Weights of a small GPT-style language model, trained from scratch on English Wikipedia.
Size: width 192, 6 heads of 32, MLP 768 tanh GELU, 7.78M parameters.
Architecture: RMSNorm after each block, rotary positions, no biases in attention or MLP, untied embeddings.
Training: a variant of Adam for these matrices, 437M tokens, 6664 steps.
MLP neurons of a small language model. Each row is named by its layer, matrix (up: input weights; down: output weights) and neuron, and shows model dimensions 32-95. Each number is 200 + 20 x the weight over its row's rms, rounded and kept within 0 to 999.
After each neuron's rows, "fires in" lists the words (lower case) most often at its 100 highest values on Wikipedia text that the model never trained on. A number after a token or word is its count.

L2.up338,211,178,188,178,161,209,185,193,197,212,205,185,231,183,192,196,194,192,222,217,233,193,228,176,191,204,175,185,237,180,211,199,169,194,249,203,194,225,196,234,235,183,189,233,195,196,181,239,224,211,170,197,212,199,218,188,175,222,249,202,195,198,200,231
L2.down338,208,223,213,163,223,206,196,244,229,207,192,197,209,216,205,211,175,202,201,227,209,214,169,214,198,183,210,191,178,195,213,182,196,215,227,193,178,193,194,182,185,208,209,175,180,197,202,198,219,205,200,206,220,195,199,197,230,185,221,173,187,216,183,201
fires in: "force" 17, "brother" 10, "body" 8, "label" 7, "wife" 7, "side" 7

L2.up152,187,196,184,200,189,167,214,190,184,205,197,197,192,195,191,195,212,204,206,189,243,192,243,178,222,183,209,201,197,163,211,225,202,232,193,209,192,204,223,180,191,234,180,242,224,224,188,187,195,168,153,205,220,202,216,196,161,221,240,202,214,181,211,228
L2.down152,198,154,195,203,173,182,198,213,191,203,201,207,192,210,202,203,198,198,200,196,210,203,167,208,205,208,193,196,202,192,200,196,218,198,210,198,184,198,201,198,193,188,185,203,198,192,203,196,200,199,192,206,202,218,205,211,215,190,231,126,239,196,187,186
fires in: "6" 33, "3" 12, "we" 6, "ger" 6

L10.up24,235,183,198,187,199,171,207,190,187,211,226,166,218,162,186,215,221,197,177,217,208,227,211,195,196,230,219,192,180,165,227,192,186,180,193,190,214,217,200,208,173,208,184,224,156,187,213,210,190,199,205,210,216,159,228,172,196,207,214,151,196,210,273,204
L10.down24,199,185,211,218,190,204,203,201,236,185,232,198,190,170,212,218,202,199,176,196,198,241,197,207,173,218,212,187,200,188,212,197,204,217,165,185,210,199,205,213,225,209,165,213,245,213,175,196,190,231,196,205,178,134,196,210,211,218,213,230,233,185,189,206
fires in: "are" 17, "been" 17, "were" 16, "its" 14, "their" 13, "her" 7

L11.up480,203,196,192,216,220,212,163,175,174,209,198,200,213,205,201,193,223,131,191,186,185,221,207,219,193,197,226,192,197,195,196,200,173,188,197,170,173,182,198,209,169,175,157,214,194,246,193,206,229,191,207,181,207,220,192,178,195,221,209,219,212,230,178,199
L11.down480,239,178,220,243,192,212,179,176,195,223,217,174,220,233,191,191,191,204,206,210,213,163,200,187,191,194,216,208,178,187,188,193,195,190,200,197,197,188,180,199,185,189,214,206,185,148,237,189,188,180,192,190,186,201,181,203,199,206,226,186,220,202,200,193
fires in: "was" 52, "on" 16, "seats" 5, "seat" 4

L7.up472,179,200,252,264,207,201,148,213,183,200,213,197,193,162,190,189,175,179,186,192,195,193,212,214,228,188,213,184,223,174,196,177,200,195,214,208,216,177,207,230,171,210,172,267,170,205,214,185,198,200,170,192,199,199,178,220,174,182,217,207,168,181,202,229
L7.down472,193,241,194,204,173,182,202,173,215,189,187,201,188,216,192,204,255,190,225,181,207,192,176,174,223,194,203,199,172,217,200,217,155,170,200,164,204,187,236,196,204,200,140,195,218,210,212,202,212,198,194,207,245,167,164,207,181,220,183,170,198,214,233,174
fires in: "before" 19, "until" 13, "after" 11, "on" 7

L5.up479,164,238,176,180,193,192,187,173,230,207,182,213,194,209,174,183,223,183,200,176,206,211,246,165,189,205,203,182,185,245,179,200,180,179,220,205,185,226,207,216,201,227,203,218,205,210,193,220,195,189,188,218,179,199,168,208,196,206,186,249,214,179,227,185
L5.down479,198,224,225,234,223,199,195,191,202,195,180,201,219,198,201,238,158,205,184,192,237,198,199,212,168,224,194,189,235,198,232,210,230,223,209,187,192,208,206,205,211,216,172,185,208,197,217,189,225,220,172,208,199,192,205,182,214,183,213,187,186,209,198,227
fires in: "he" 44, "al" 7, "later" 6, "now" 5, "never" 4

L2.up655,202,174,199,193,221,182,190,214,182,188,230,161,187,182,184,220,218,170,193,212,227,197,224,169,201,181,180,180,185,199,212,192,198,241,182,184,200,239,228,201,192,221,194,223,215,201,168,215,240,200,169,180,196,189,247,185,178,227,206,186,217,211,197,215
L2.down655,210,137,200,199,170,180,203,204,209,202,198,201,194,196,200,200,200,201,201,207,205,200,173,194,203,194,194,203,202,202,201,201,210,195,208,242,196,205,194,206,182,151,205,195,197,199,203,194,206,202,200,203,199,203,198,208,181,180,215,93,214,201,193,207
fires in: "road" 16, "cup" 14, "killed" 8, "front" 5, "stage" 5, "kickoff" 5

L11.up522,202,219,196,203,197,181,185,178,201,204,190,181,194,197,206,196,207,203,215,212,175,238,244,222,207,206,207,153,264,195,148,196,197,213,164,214,206,189,183,243,233,210,186,217,226,212,204,195,205,189,192,173,202,205,196,195,203,224,187,184,197,175,204,173
L11.down522,207,224,174,187,174,222,219,206,184,185,211,270,202,209,209,211,210,211,189,149,190,164,198,181,205,181,201,226,192,214,206,183,217,217,204,200,196,206,197,173,200,177,234,194,195,218,211,221,214,198,223,208,207,208,252,197,221,216,191,223,196,167,212,189
fires in: "would" 29, "may" 12, "could" 11, "will" 10, "act" 9, "can" 5

L10.up176,206,215,221,186,187,209,207,203,196,183,188,209,190,180,161,220,206,207,192,203,212,215,202,210,202,210,188,202,245,179,227,190,178,169,161,205,173,180,210,240,213,183,166,217,199,204,223,199,187,179,199,195,222,227,206,189,137,230,163,181,179,239,182,195
L10.down176,183,208,206,207,209,197,191,196,179,183,216,210,196,211,215,187,206,160,198,179,212,209,182,213,187,193,221,178,193,213,216,202,219,212,220,170,193,190,257,189,177,225,218,184,205,212,183,192,221,208,168,221,187,200,206,170,190,210,204,168,205,221,200,202
fires in: "in" 36, "a" 19, "more" 4

L4.up182,197,198,217,229,181,230,214,205,186,181,191,185,199,204,202,207,181,216,209,187,184,190,174,173,212,217,193,202,210,189,245,220,177,204,177,215,230,235,223,219,198,227,204,216,187,201,195,190,188,195,185,202,205,216,222,217,181,214,187,218,158,173,215,225
L4.down182,208,198,199,178,179,164,198,205,174,181,190,205,194,207,194,168,200,206,220,206,228,178,238,211,208,215,184,207,184,226,191,216,170,258,232,184,220,188,264,189,198,209,156,211,200,193,218,181,215,140,218,208,194,209,211,199,225,189,193,200,206,192,181,217
fires in: "of" 29, "or" 22, "and" 12, "in" 11, "helsinki" 6

L2.up345,180,171,184,189,192,224,203,191,197,176,206,210,196,199,187,207,184,206,193,215,219,188,171,211,206,208,162,206,187,201,218,212,214,213,199,184,205,185,223,163,205,231,165,189,227,205,206,217,221,216,208,197,168,171,210,187,193,189,181,168,168,148,207,234
L2.down345,178,224,184,202,201,151,194,187,215,195,152,191,216,203,190,209,222,223,176,201,242,190,187,222,198,197,193,230,194,195,181,191,210,196,189,198,178,208,203,265,179,175,203,217,181,196,214,206,196,178,210,185,192,214,194,201,226,228,189,228,209,221,187,211
fires in: "website" 12, "what" 8, "high" 8, "young" 8, "daily" 8, "younger" 6

L5.up561,215,209,228,218,233,207,154,168,211,193,202,200,211,165,192,266,181,162,196,222,194,230,208,225,198,229,203,162,242,209,210,169,206,184,196,205,195,190,178,212,203,179,179,199,156,206,197,184,199,203,234,198,202,193,157,189,179,228,202,184,187,233,167,207
L5.down561,187,221,210,212,197,216,188,201,216,209,226,208,193,199,212,164,210,224,181,192,194,222,221,215,242,202,226,188,209,227,211,220,225,209,225,182,159,188,168,200,224,243,205,187,217,175,213,183,162,226,202,209,208,217,213,204,215,217,244,208,213,190,206,191
fires in: "on" 57, "may" 6, "early" 5

L2.up739,196,195,199,193,166,192,233,197,194,210,215,192,200,209,208,190,189,206,191,160,187,201,173,211,195,185,184,194,196,213,185,212,189,205,198,246,165,196,200,225,178,181,226,204,161,170,213,184,184,188,196,192,213,227,220,176,178,259,202,243,234,205,227,199
L2.down739,197,193,196,193,204,191,195,202,224,186,205,211,181,204,203,202,215,198,199,220,202,196,207,182,193,214,190,202,199,190,188,193,216,197,193,141,229,181,194,160,213,216,181,193,204,205,198,223,193,194,196,203,200,190,210,187,251,131,216,109,169,205,201,216
fires in: "works" 13, "college" 13, "isbn" 11, "land" 9, "year" 7

L2.up644,196,175,196,185,198,187,213,228,185,181,207,187,160,165,162,209,218,212,206,219,210,190,178,203,196,203,159,188,187,186,190,207,181,210,184,201,191,230,207,206,215,232,195,225,236,200,210,217,196,190,161,191,183,179,246,181,182,215,211,207,231,200,206,227
L2.down644,192,156,202,184,180,179,211,209,209,206,200,203,180,207,195,195,203,199,206,203,189,200,167,207,198,196,184,201,200,201,179,200,210,206,203,217,196,206,205,194,182,166,189,194,210,205,212,194,198,201,198,199,200,221,188,203,200,172,214,90,206,193,194,198
fires in: "million" 25, "following" 13, "when" 12, "bought" 5, "road" 5, "where" 5

L7.up61,171,199,166,216,205,190,169,188,206,219,180,149,220,214,195,242,202,137,171,226,225,232,222,188,212,210,187,215,165,228,172,200,187,197,203,211,198,187,190,192,189,159,204,220,231,198,205,189,186,196,197,137,197,204,187,214,180,221,228,174,225,200,211,220
L7.down61,209,216,197,180,204,173,213,209,218,213,162,224,192,176,199,194,177,210,208,213,198,201,212,217,191,197,193,213,218,232,211,184,200,216,209,157,185,201,169,190,232,197,232,169,194,217,226,189,223,216,188,229,178,225,214,193,203,188,208,214,204,187,227,220
fires in: "college" 24, "world" 14, "national" 12, "league" 11, "federal" 9, "championship" 5

L2.up742,209,193,208,172,173,207,196,188,190,225,181,209,223,180,179,199,226,229,201,195,189,192,191,192,206,213,189,192,212,172,188,216,165,176,189,183,217,192,183,188,212,200,188,202,248,203,231,185,212,173,162,205,218,206,213,207,238,186,196,174,167,181,170,190
L2.down742,198,172,194,199,182,236,218,212,224,189,215,207,207,215,196,160,208,207,205,157,189,217,216,168,195,164,186,215,224,189,202,191,186,190,217,158,200,202,217,269,159,201,191,199,196,215,189,219,208,238,206,228,194,227,219,198,244,200,212,215,192,219,183,194
fires in: "website" 22, "video" 13, "what" 9, "goals" 8, "authority" 4

L10.up626,196,212,200,228,238,198,201,196,204,204,217,225,208,206,194,192,231,151,210,203,199,216,197,187,188,182,183,210,200,167,219,229,158,204,239,182,204,201,194,227,213,191,204,207,206,195,210,209,187,179,236,223,219,192,192,143,205,224,195,189,196,204,203,195
L10.down626,209,159,201,186,177,152,189,211,204,139,214,191,231,203,219,208,210,181,190,170,228,184,224,181,199,212,169,208,186,201,203,212,193,184,186,188,228,195,219,198,197,178,183,203,167,206,190,192,189,189,199,175,208,230,205,201,201,207,176,176,226,217,215,188
fires in: "known" 14, "by" 10, "some" 10, "notable" 7, "least" 7, "his" 7

L5.up701,206,206,207,212,195,196,187,169,176,194,163,194,185,180,190,217,160,189,216,222,219,203,220,195,191,189,208,196,178,178,202,182,193,195,171,177,216,205,180,223,209,214,198,204,184,194,192,192,214,188,181,164,197,197,208,225,200,205,164,178,149,205,211,232
L5.down701,170,196,178,151,212,217,197,205,252,201,197,213,214,193,182,194,193,234,207,183,219,198,209,194,188,171,186,215,202,178,203,178,220,185,184,211,176,207,183,185,220,260,238,202,212,217,219,207,204,209,190,231,193,205,163,181,197,204,262,213,228,215,179,222
fires in: "july" 13, "signed" 10, "before" 10, "named" 8, "backstreet" 6, "career" 5

L8.up166,242,183,204,213,204,235,213,201,191,187,179,197,184,160,186,198,205,182,217,181,186,201,210,171,166,186,214,186,192,190,184,196,203,196,171,207,206,204,210,224,199,210,188,197,254,232,234,209,173,182,192,224,251,155,224,195,192,194,174,201,217,202,193,175
L8.down166,200,200,178,233,224,263,189,194,244,210,204,217,178,205,225,197,197,204,200,222,230,190,189,209,195,241,214,198,221,224,198,188,189,177,200,203,175,180,218,149,211,192,109,202,189,188,210,193,224,215,181,183,184,194,196,194,198,220,194,188,201,239,191,188
fires in: "until" 21, "announced" 20, "now" 12, "still" 7, "new" 7, "since" 5

L10.up451,241,211,149,165,170,192,192,178,213,195,200,193,201,192,209,203,188,202,231,231,200,213,201,181,170,233,189,168,233,207,187,211,180,229,188,192,210,245,214,214,204,219,209,202,193,219,190,241,165,186,183,208,177,212,197,191,215,204,201,200,194,220,199,176
L10.down451,196,185,253,221,211,181,170,201,207,180,221,200,198,174,197,198,164,207,182,208,180,208,196,201,222,170,197,205,226,217,193,153,181,187,195,235,169,189,209,204,195,190,215,213,209,198,189,192,231,194,197,177,214,165,188,234,190,194,207,206,178,183,167,192
fires in: "were" 53, "had" 23, "are" 9, "and" 7

L11.up309,197,193,185,192,225,228,193,178,196,229,190,175,203,165,226,202,183,204,214,251,183,211,191,207,208,203,214,171,201,190,194,159,206,198,233,201,201,194,193,203,227,200,171,209,213,217,189,208,198,187,219,209,178,160,236,194,167,188,182,231,205,195,200,193
L11.down309,202,217,216,199,199,195,193,224,204,185,178,198,193,183,214,180,210,187,203,204,219,191,202,201,200,196,203,245,199,227,203,203,189,158,182,213,201,199,237,232,172,188,199,231,195,196,189,171,212,196,207,180,226,205,176,177,179,202,200,189,227,200,195,222
fires in: "after" 27, "before" 10, "about" 9, "of" 6, "symptoms" 4

L11.up462,218,217,203,208,207,190,183,160,207,201,183,175,205,191,203,204,228,239,202,172,200,222,222,198,197,188,206,206,195,213,182,196,159,205,169,190,180,204,190,220,207,221,198,188,189,232,239,237,199,174,217,193,177,171,162,205,164,202,169,233,176,238,187,193
L11.down462,214,154,193,210,195,241,212,221,200,165,200,181,172,212,220,205,239,185,209,188,212,179,179,190,223,192,180,200,180,199,237,154,233,182,168,229,221,172,213,198,219,223,180,185,203,203,178,188,203,189,166,190,211,191,201,198,221,209,204,143,185,139,243,180
fires in: "a" 53, "tennessee" 7, "operations" 4

L2.up286,201,172,208,241,146,202,216,183,177,210,213,211,211,197,174,193,181,208,190,214,209,199,206,198,183,229,175,192,227,181,245,224,185,206,212,229,199,201,198,249,216,195,195,223,197,200,216,175,224,161,215,211,218,201,232,213,223,219,226,249,204,192,228,170
L2.down286,195,223,197,237,178,200,168,221,219,208,201,200,213,220,211,189,194,197,180,218,197,211,202,215,190,174,200,215,203,212,173,187,206,212,186,178,230,196,198,189,165,211,219,205,193,212,204,209,199,235,188,219,216,260,188,185,185,188,218,128,190,225,190,168
fires in: "may" 13, "van" 11, "church" 10, "what" 9, "apps" 9, "ben" 5

L2.up384,176,196,205,206,189,231,186,188,199,201,185,178,180,196,208,230,197,180,162,203,209,188,218,145,219,172,234,197,215,239,173,174,191,204,228,216,225,216,208,229,230,199,187,221,263,199,203,214,163,196,178,213,196,164,194,190,169,217,220,184,204,178,214,233
L2.down384,186,237,214,208,208,187,190,220,156,225,217,199,215,183,194,182,174,190,195,165,208,201,187,191,228,208,186,208,207,187,193,192,226,227,194,151,198,192,204,200,191,161,191,178,181,211,191,228,224,211,190,190,202,207,202,221,212,211,222,200,188,213,204,186
fires in: "all" 31, "east" 9, "san" 8, "west" 6, "red" 5, "green" 5

L2.up95,205,193,226,202,229,182,195,190,194,176,210,197,204,193,192,208,215,226,196,184,223,196,236,204,182,215,198,190,183,200,175,197,214,204,208,200,190,211,197,260,197,196,174,197,236,218,193,189,240,233,198,195,196,223,214,187,218,211,227,237,218,199,205,192
L2.down95,184,207,223,224,180,199,207,225,217,202,202,200,202,206,188,190,252,185,210,215,203,223,174,185,196,217,158,185,207,210,220,201,167,195,227,180,216,210,191,152,212,197,213,210,196,205,185,202,203,193,208,181,165,210,217,204,127,183,208,162,201,213,194,193
fires in: "guitar" 13, "early" 9, "apps" 9, "boy" 8, "married" 6, "killed" 6

L2.up498,184,209,207,165,212,182,181,191,214,195,192,187,165,199,171,211,171,182,209,209,217,187,209,222,159,214,158,155,232,175,213,203,191,199,185,201,206,202,220,251,232,194,183,184,227,219,223,161,195,178,214,209,190,199,180,196,182,204,210,202,199,192,180,225
L2.down498,200,182,211,231,217,194,177,238,208,182,191,195,185,193,179,193,238,215,226,244,206,200,182,187,177,186,234,191,218,222,222,201,213,222,205,207,207,198,199,173,210,176,211,212,204,192,217,193,190,218,211,198,196,207,215,204,213,207,211,186,228,185,232,196
fires in: "production" 10, "outstanding" 10, "foreign" 9, "background" 8, "n" 7, "density" 6

L5.up585,220,201,216,173,167,192,186,206,179,183,186,193,202,166,223,185,222,211,211,218,239,200,203,173,208,224,206,202,212,206,215,206,202,230,225,147,223,207,194,230,247,204,150,227,143,187,218,188,174,200,175,200,227,228,192,210,196,169,169,182,184,197,205,206
L5.down585,184,213,187,182,218,202,181,199,195,209,217,184,175,178,210,194,212,206,170,203,180,202,191,189,244,165,207,196,198,210,181,200,222,185,215,213,204,178,186,156,195,230,229,138,210,184,198,215,202,163,220,200,216,209,186,196,212,222,191,210,196,214,194,215
fires in: "between" 18, "days" 10, "born" 10, "vocals" 9, "how" 6

L2.up514,200,228,180,206,163,187,200,195,206,185,193,214,194,203,200,196,209,176,212,169,201,217,210,193,228,205,202,176,193,182,206,191,176,152,209,254,219,204,216,262,177,169,192,189,203,207,222,192,211,183,225,190,193,184,165,221,173,209,194,224,234,189,198,191
L2.down514,211,197,219,220,255,187,176,217,208,185,189,192,178,203,211,202,178,207,216,218,228,204,187,205,198,215,226,224,212,220,182,228,225,173,213,157,228,215,204,159,197,200,206,203,213,191,196,202,206,230,196,212,184,182,200,201,220,190,172,199,188,198,175,217
fires in: "street" 21, "command" 12, "appearance" 7, "commander" 7, "record" 6

L8.up761,215,178,226,199,190,214,213,160,197,182,220,195,162,190,199,192,206,173,226,183,232,223,215,194,190,191,190,172,210,204,172,229,196,181,178,212,220,166,208,192,184,173,182,208,189,178,213,207,204,191,191,215,224,218,213,213,199,244,189,200,218,195,194,184
L8.down761,224,229,189,186,194,272,199,194,201,190,220,188,229,207,213,221,188,209,194,181,177,183,214,183,208,204,179,206,201,212,177,193,204,177,196,221,193,209,218,225,237,216,202,181,189,227,213,195,189,209,188,204,204,190,210,165,187,153,214,202,191,193,200,186
fires in: "born" 18, "died" 15, "would" 7, "almost" 5, "did" 5, "al" 5

L2.up437,198,195,202,210,208,174,196,212,173,199,218,178,192,193,195,219,221,178,176,218,247,197,239,173,211,206,197,176,191,183,208,195,200,232,172,179,192,227,229,219,196,229,201,222,197,198,177,229,240,196,161,186,194,192,239,176,168,227,209,197,200,209,195,215
L2.down437,203,130,202,205,181,180,198,190,202,195,197,199,200,189,195,202,200,201,200,199,202,198,167,198,210,192,195,202,203,198,197,198,208,200,200,236,203,202,191,197,189,153,204,199,201,202,201,200,207,200,198,204,202,202,201,211,191,183,227,98,237,198,201,202
fires in: "award" 26, "hall" 10, "cup" 10, "gold" 9, "front" 5, "show" 5

L5.up206,174,203,160,229,209,197,203,195,211,215,188,202,184,188,204,283,203,197,191,206,216,204,248,186,163,191,178,201,191,204,221,205,187,212,200,206,201,224,193,211,206,207,183,204,205,218,227,209,148,187,212,191,222,154,184,222,213,190,200,193,224,223,207,202
L5.down206,226,207,223,169,206,184,194,221,181,170,203,219,218,175,224,174,214,208,217,205,220,195,189,223,166,169,192,248,207,204,174,192,194,208,223,196,210,222,226,208,220,242,177,216,181,197,195,179,189,197,207,180,224,192,182,204,210,181,236,202,211,208,192,212
fires in: "canadian" 19, "european" 12, "local" 8, "royal" 7, "special" 5, "of" 5

L10.up576,224,208,194,200,217,202,171,180,212,192,188,203,172,205,183,198,200,186,193,183,215,206,202,185,172,207,195,209,201,144,195,242,189,215,176,181,180,172,209,182,220,212,192,200,236,208,200,179,181,165,209,190,207,188,203,197,210,202,200,186,203,209,216,234
L10.down576,214,210,199,193,194,209,210,200,200,172,223,199,196,219,206,195,233,211,188,210,246,192,212,213,205,193,202,216,191,198,253,209,171,211,211,216,188,210,232,213,183,188,199,214,167,190,187,220,186,200,208,204,217,235,164,208,171,201,205,249,213,231,173,195
fires in: "of" 23, "political" 10, "s" 8, "traditional" 5, "administrative" 4, "syrian" 4

L2.up87,212,158,178,179,156,188,187,202,187,212,213,185,200,200,212,195,201,202,182,195,204,207,226,219,202,197,199,173,205,189,191,185,183,224,194,237,177,211,218,255,199,168,182,215,215,164,191,191,209,216,196,212,203,214,215,199,203,249,219,226,193,223,211,172
L2.down87,194,208,222,182,205,235,205,189,229,194,204,188,193,190,191,198,190,207,213,220,186,203,175,182,201,207,220,217,194,206,194,195,183,198,180,159,213,204,195,186,171,206,224,211,215,206,191,180,203,202,206,225,188,187,189,197,234,169,175,118,219,189,189,231
fires in: "them" 19, "apps" 9, "voice" 8, "once" 6, "born" 6, "death" 5

L10.up425,191,223,192,179,213,181,194,213,181,208,183,186,216,202,172,219,196,214,227,163,207,214,228,208,192,207,206,188,204,146,216,233,205,201,198,201,166,206,201,175,205,172,178,233,173,194,201,233,190,185,206,210,200,221,176,181,184,213,206,200,200,258,199,168
L10.down425,231,206,223,228,216,185,205,170,216,186,203,243,223,168,178,201,206,206,224,183,202,196,175,174,203,172,204,198,206,186,159,221,228,165,198,216,216,223,248,247,222,197,194,211,219,227,165,199,185,159,201,216,233,184,201,210,161,189,218,215,236,196,172,216
fires in: "a" 43, "professional" 8, "modern" 8, "historical" 7, "snes" 6

L2.up9,212,189,185,222,157,190,200,211,207,222,214,176,207,191,196,209,187,201,205,181,219,203,232,197,199,194,167,175,222,193,204,179,174,240,207,221,213,188,227,192,201,218,206,208,242,185,199,208,215,213,186,199,194,226,205,177,216,249,188,207,149,222,219,201
L2.down9,202,194,193,208,150,236,190,210,203,204,191,225,219,181,205,193,171,223,211,205,223,185,208,172,183,212,217,201,203,210,201,191,209,193,183,199,189,201,198,213,160,192,194,193,217,210,207,205,194,218,176,199,211,199,199,213,243,186,194,158,243,178,216,227
fires in: "her" 48, "once" 7, "court" 4

L11.up69,216,220,201,170,212,203,218,145,178,200,203,200,217,189,207,187,222,219,220,216,221,211,200,175,203,224,186,188,210,200,203,202,211,163,222,207,193,193,210,219,204,214,175,226,209,202,192,183,224,195,185,190,200,189,193,191,211,215,166,241,165,184,210,205
L11.down69,183,190,188,217,200,205,190,246,217,204,190,216,212,202,194,211,193,172,189,190,184,175,202,214,224,179,207,176,225,213,172,181,166,211,218,197,218,186,205,204,218,180,235,163,174,180,199,212,189,208,194,197,199,186,193,211,177,193,223,191,226,212,196,149
fires in: "are" 28, "were" 20, "not" 7, "appears" 5

L7.up598,178,187,175,238,229,257,220,154,190,201,199,203,207,225,253,191,200,243,186,212,190,217,219,206,236,226,227,219,204,174,198,169,168,195,190,201,205,187,221,213,203,195,177,227,175,217,200,194,167,208,204,192,209,186,205,196,192,220,161,202,177,199,248,242
L7.down598,204,208,213,194,208,198,192,181,202,202,190,209,227,197,212,189,237,188,222,187,198,190,219,198,217,225,209,191,194,192,204,208,132,226,222,188,232,190,235,221,203,200,137,218,192,195,190,200,182,145,185,217,183,205,150,211,194,195,221,201,233,204,202,213
fires in: "of" 68, "against" 4

L10.up644,221,230,221,212,228,225,182,199,191,209,196,234,223,186,189,201,179,188,178,194,172,201,248,154,186,190,192,166,224,218,194,220,158,192,202,189,222,199,205,230,204,220,160,229,201,218,188,208,234,198,183,195,186,202,186,179,206,232,196,179,225,189,232,221
L10.down644,202,175,197,216,216,200,176,199,220,211,190,195,164,196,191,190,260,187,210,199,181,233,176,188,226,238,164,170,192,197,226,192,233,202,202,175,218,195,198,219,186,203,212,196,198,218,193,224,193,223,190,172,201,192,215,223,204,180,199,211,165,207,231,206
fires in: "not" 25, "previously" 7, "however" 6, "subsequently" 5, "did" 5, "never" 5

L10.up343,199,224,211,232,207,200,195,174,238,230,213,248,208,172,204,176,201,162,232,221,186,199,223,196,178,212,199,159,205,192,183,215,211,193,202,217,216,177,189,205,194,181,179,227,190,190,207,199,220,204,205,198,197,234,240,150,215,217,186,185,202,230,190,191
L10.down343,191,231,197,214,235,229,212,202,199,196,225,211,170,230,155,225,199,211,210,209,205,215,195,193,197,204,209,162,211,217,212,209,238,195,189,188,139,206,221,231,213,167,200,211,222,201,204,205,178,183,197,177,227,201,201,193,159,178,215,203,197,181,183,190
fires in: "not" 47, "justice" 8, "notable" 5

L11.up239,230,169,192,207,196,190,193,189,193,205,175,200,191,179,209,191,227,162,201,236,200,218,224,198,219,231,215,182,184,202,180,197,194,180,203,214,211,151,214,221,202,173,182,160,154,211,207,224,181,193,205,197,218,216,183,200,217,200,172,191,196,221,195,199
L11.down239,193,204,178,210,180,197,220,207,212,220,203,190,182,196,204,210,196,201,195,205,167,214,180,211,213,194,187,216,213,196,168,182,196,192,191,184,230,209,195,199,201,211,236,212,196,211,227,212,203,174,201,205,197,217,204,229,183,215,216,216,188,191,210,193
fires in: "died" 15, "began" 14, "did" 9, "finished" 7, "became" 6, "ended" 5

L10.up733,169,182,185,193,222,206,196,191,225,219,176,196,177,194,214,181,203,176,188,217,166,205,172,206,190,193,215,217,191,188,160,186,176,208,259,186,240,218,206,218,199,217,152,223,178,221,219,237,191,166,200,188,168,203,197,199,162,201,183,174,200,209,216,203
L10.down733,202,195,216,181,148,192,213,170,189,178,221,240,192,198,171,189,182,235,199,192,215,181,188,215,197,206,211,211,213,217,199,215,187,217,195,177,202,232,201,169,210,190,213,205,198,187,208,207,188,186,173,204,208,210,227,188,187,218,209,190,207,180,204,222
fires in: "for" 51, "all" 22, "foreign" 4

L7.up345,215,211,194,202,246,197,207,198,201,218,196,199,221,234,205,203,207,215,176,184,209,211,201,200,202,163,186,208,178,176,176,219,189,166,208,219,222,213,196,237,228,192,148,199,181,197,146,187,171,195,208,180,194,177,195,162,198,180,200,222,182,165,215,230
L7.down345,215,221,196,219,188,218,196,202,205,199,224,190,186,198,200,172,201,208,184,195,172,181,196,167,200,212,208,205,174,176,206,181,158,223,190,158,215,205,219,196,208,186,204,207,185,192,193,197,184,142,207,181,196,237,164,235,185,241,207,156,201,196,188,168
fires in: "of" 33, "between" 32, "by" 7